From a checkpoint of a small transformer trained on Wikipedia.
Size: 10 layers, width 384, 3 heads of 96 (1 for keys and values), MLP 1536 GeGLU, vocabulary 3061, 23.1M parameters.
Architecture: rotary positions, biases.
Training: a variant of Adam for these matrices, 451M tokens, 6887 steps.
MLP neurons of a small language model. Each row is named by its layer, matrix (gate and up: input weights) and neuron, and shows model dimensions 256-351. Each number is 128 + 32 x the weight over its row's rms, rounded and kept within 0 to 255. Numbers have three digits each. A neuron's up and down rows have the sign that makes its largest values positive.
After each neuron's rows, "fires in" lists the words (lower case) most often at its 100 highest values on Wikipedia text that the model never trained on.

L2.gate659:098126174127140128087096087093140168063138159132125121146144151170149127139136152106167090132185214118120152138140101114125192152115111081115121148131145181119121074082139097151186154113155081109153094111180085136200134152159135170149076118148144168145121177125195079152162115094113131118
L2.up659:121172183140138157128135152112148129121155150171139156122110078144128078093106136147112046144102162090145089151146101123108110125092081161117086168138188062185133097148083097141160195134131084094088112089123134177147156179154096138123138055124127103094124170134107206134139171125158098153
fires in: "new", "described", "found", "called", "appeared", "appear"

L2.gate602:177135121140106164189098143124140125134209123118150068117157130107175100105107145083126113089145163149122151138155118106154131170068112104154153104082062103106079107095165169103094164125154109123112168139065113131138092143149130148137144114105135131154098121074136143054121158115176100111
L2.up602:162095085103093187095073077146157169141144132199145105181199126133123150200147103099143126191134125105121132131075123160164083112149152154103094138131144116172166153123110142147144100070121137109131149204153147095144109065162151119166121166141126124133128216097127084124124136156115194131
fires in: "also", "would", "company", "library", "line", "louisiana"

L2.gate1239:157177175151121101053151151120155093151133113162173100137140153134158152165063126129111098126191197149141131141117086152141110116164106182047109153135118138122131089163164092104150158091057157161057113112170129132084142163119126118083149128143053132152100174151106156102111082098159091154
L2.up1239:095123140063153138107101114131126143164126128141113059096167128084132193114093077094112124131121172106162127123113124134120147183091143169058091095216168155146098093170128137090116089115154126115073121139189162160044127150127139154144113153135140085125099187175172196158164135131155161109
fires in: "school", "county", "district", "law", "lawrence"

L2.gate560:101107123133126113138129087158148133117183077161118119097095147167056095134085131089086138123108113090111152139104124116098113099169088143128146108169119088133147144082188180100123142109140142154088115186073168110047099142104137112194077186176188160134124119131112110124083193113095091057
L2.up560:116138158080106093136116098159133094116143095123118129162138062126197096103132134129166159104054112116086104122166139115159102117148101142137095106147103178121076182158118136161124103114143140135139133178150205136134121115136094106125140180156078118109135126158129085186075130149107075083
fires in: "the", "n", "born", "basketball"

L2.gate1232:106136124141120204132127200124157098124087180097113153200142100121089145130108147161166138148144126116090103120159095149132114242118093134131150085141121117101142138124102116169160151223114108107117063101101107078160122150157173085136177153222082058091143134140117135124129134115099154093
L2.up1232:171087172147078147103202186131131159155096110155121076165139133137090040187069120120139126143130124165140151123109112145160108130154164178132126131122138110129153056103140209101177122121143078177085144211089083141120143137158076123160125174134071133140132180084107127089090151154190138110
fires in: "railway", "manager", "industry", "management", "producing", "osborne"

L2.gate427:150132078114121140164143109134135115127110091081117112083113151128105131113106095154067075128114121168143178115154164193048131110113122098102084136098152175102177128169198135134146104078134158098151134120142147118146105117114162130121092122191085105144158098126110142100138156168149088123
L2.up427:123131084141110104143149113165192063216133167101151145122107166090141105114114118097106116166112117141180154153129092145090136071105188087197124130136156185135141131128187206151252117133098156136119159103149131142115111123161119122056126119122119148153138117172125121101110101171132078173
fires in: "early", "age", "november", "during", "mid", "december"

L2.gate1453:125173109104154168122111120110109134153122173152030154092091092117197132108165095132111141097174137067127155139162101179108127122121105135069127064162116136139120094144163098176123203051121094031145102105142149139120157174194074116113151121147154113134048129182114128161102122141116103172
L2.up1453:164098148115068106073125184138109067089116118098115178153097086162121146098174138141123164190186105043112102078128134156132114176124121113081101121161120090171138163114172101138126177084130141130155106091122118162181102126114161131198091148168141125109118170157113123057122141115106094127
fires in: "an", "anoual", "1997", "called"

L2.gate167:144117109123119088139159121181119154110175080138129133121167170055104092138125148113170175089116169157207094055146146095126117107137137099126084141107138085103102120116194124161144133157114151084119093077117065118117134164136120118048133130158130114204121133118150141114133076151207134093
L2.up167:130069205161124136115101113097096102087096092180111152079098138152086137124123180136124131103162145124179138068090131105136144129202131106113149120149161136121163095143153167093121126095148165127133122087166069129091143146106124082142080134174139090128107086134131099154086128130121140094
fires in: "total", "votes", "average", "length", "turnout"

L7.gate562:120115139097157132148093083139156136129144127115183131087127118099116226114169175070136126140096156099139147101164090124060120094178164116076110121169159103115137145162175108208122162127107115112128104131186114158180121095123189174134129134106131035104110192082191081062134104156114140169
L7.up562:140103180165154170169108101075131112112120157147110081135090135125118195109175100105136084172148121114096141144157087117113138121177104070146121091120168108079128127149189105170114182135085072114154119137107118132149147144142129175196138180196144137131111113127110131137108093188141128148
fires in: "an"

L2.gate188:132176118124146147123126182142066098116121201127204125138157124163147123173128162141127088135140111121107074108142050150117164144048131140147174159077097129110102067182096125165054151162107093183141083105139131100122123122158126110186116185146145100192223145107122166129105136104130123105
L2.up188:094185124104103122102120133199136115175087158154175145160137171148113169193100110065156114167156157097056100130157128109127128107149137145136166175141146168168129144189120121147153164155130115119120101105192111107137113122219136079149123126109180105154155116111136097099141140159161116090
fires in: "such", "including", "include", "included", "includes", "along"

L2.gate1259:194078112125110115157119172171145122170211116126140118134125097144093094133115104119137131134104092127133147122154147198151146143089146125126100130105090120165131065109134154096088131094081162101152155169097062112124133070145155075142173128152103120142148124163108124146133140111094100154
L2.up1259:160096102137098114152128155164138120061115090134085173146091147199121110108130145157094114155158089106149149118127152113115145175117120119139115132158153182129123132132123173123127178102135073132141143163142150192136136122143163120080098104111145133136150126177167119127051209182145067168
fires in: "new", "confirmed"

L2.gate584:113149085164128145125141100128100086072130110091156124070166156121130170142124096089133112128135161152116102098123111132144094153160104080182118096095093127121199155170159098102176103167136154147176204127109142156118177116117101096123178159155168094140182113082109118103141168152109108158
L2.up584:131070094135134198151141154171132134157128094121073099126127095103137130170174094124178138138080158093085114093045084108124082119118151108107128090140108132153149108108147144107105203103129132146117125158078111164152135148136099135131156133119088099169112099070112156099190099129070129107
fires in: "railway", "history", "government", "council", "war", "industry"

L2.gate1340:141103129127112094115112125110117088070180070105175146169166140142144184122145147102095123135082203130153146134119093131104154195158151148125191133162172097153137105152173137127132101134186061126149145117176107167142110112145143159089160175173167123172133117148135165136159151133092143124
L2.up1340:135135155116045059143110103115124171143081109046159167102121126149175049152061114114091131007184115157146195099209150109174164112138139102100102138140140145154076126126076067107129157060153143051093123151104089118048131145130108095138132110105146085108167119103126091143099144073117133084
fires in: "between", "for", "forbes", "forces"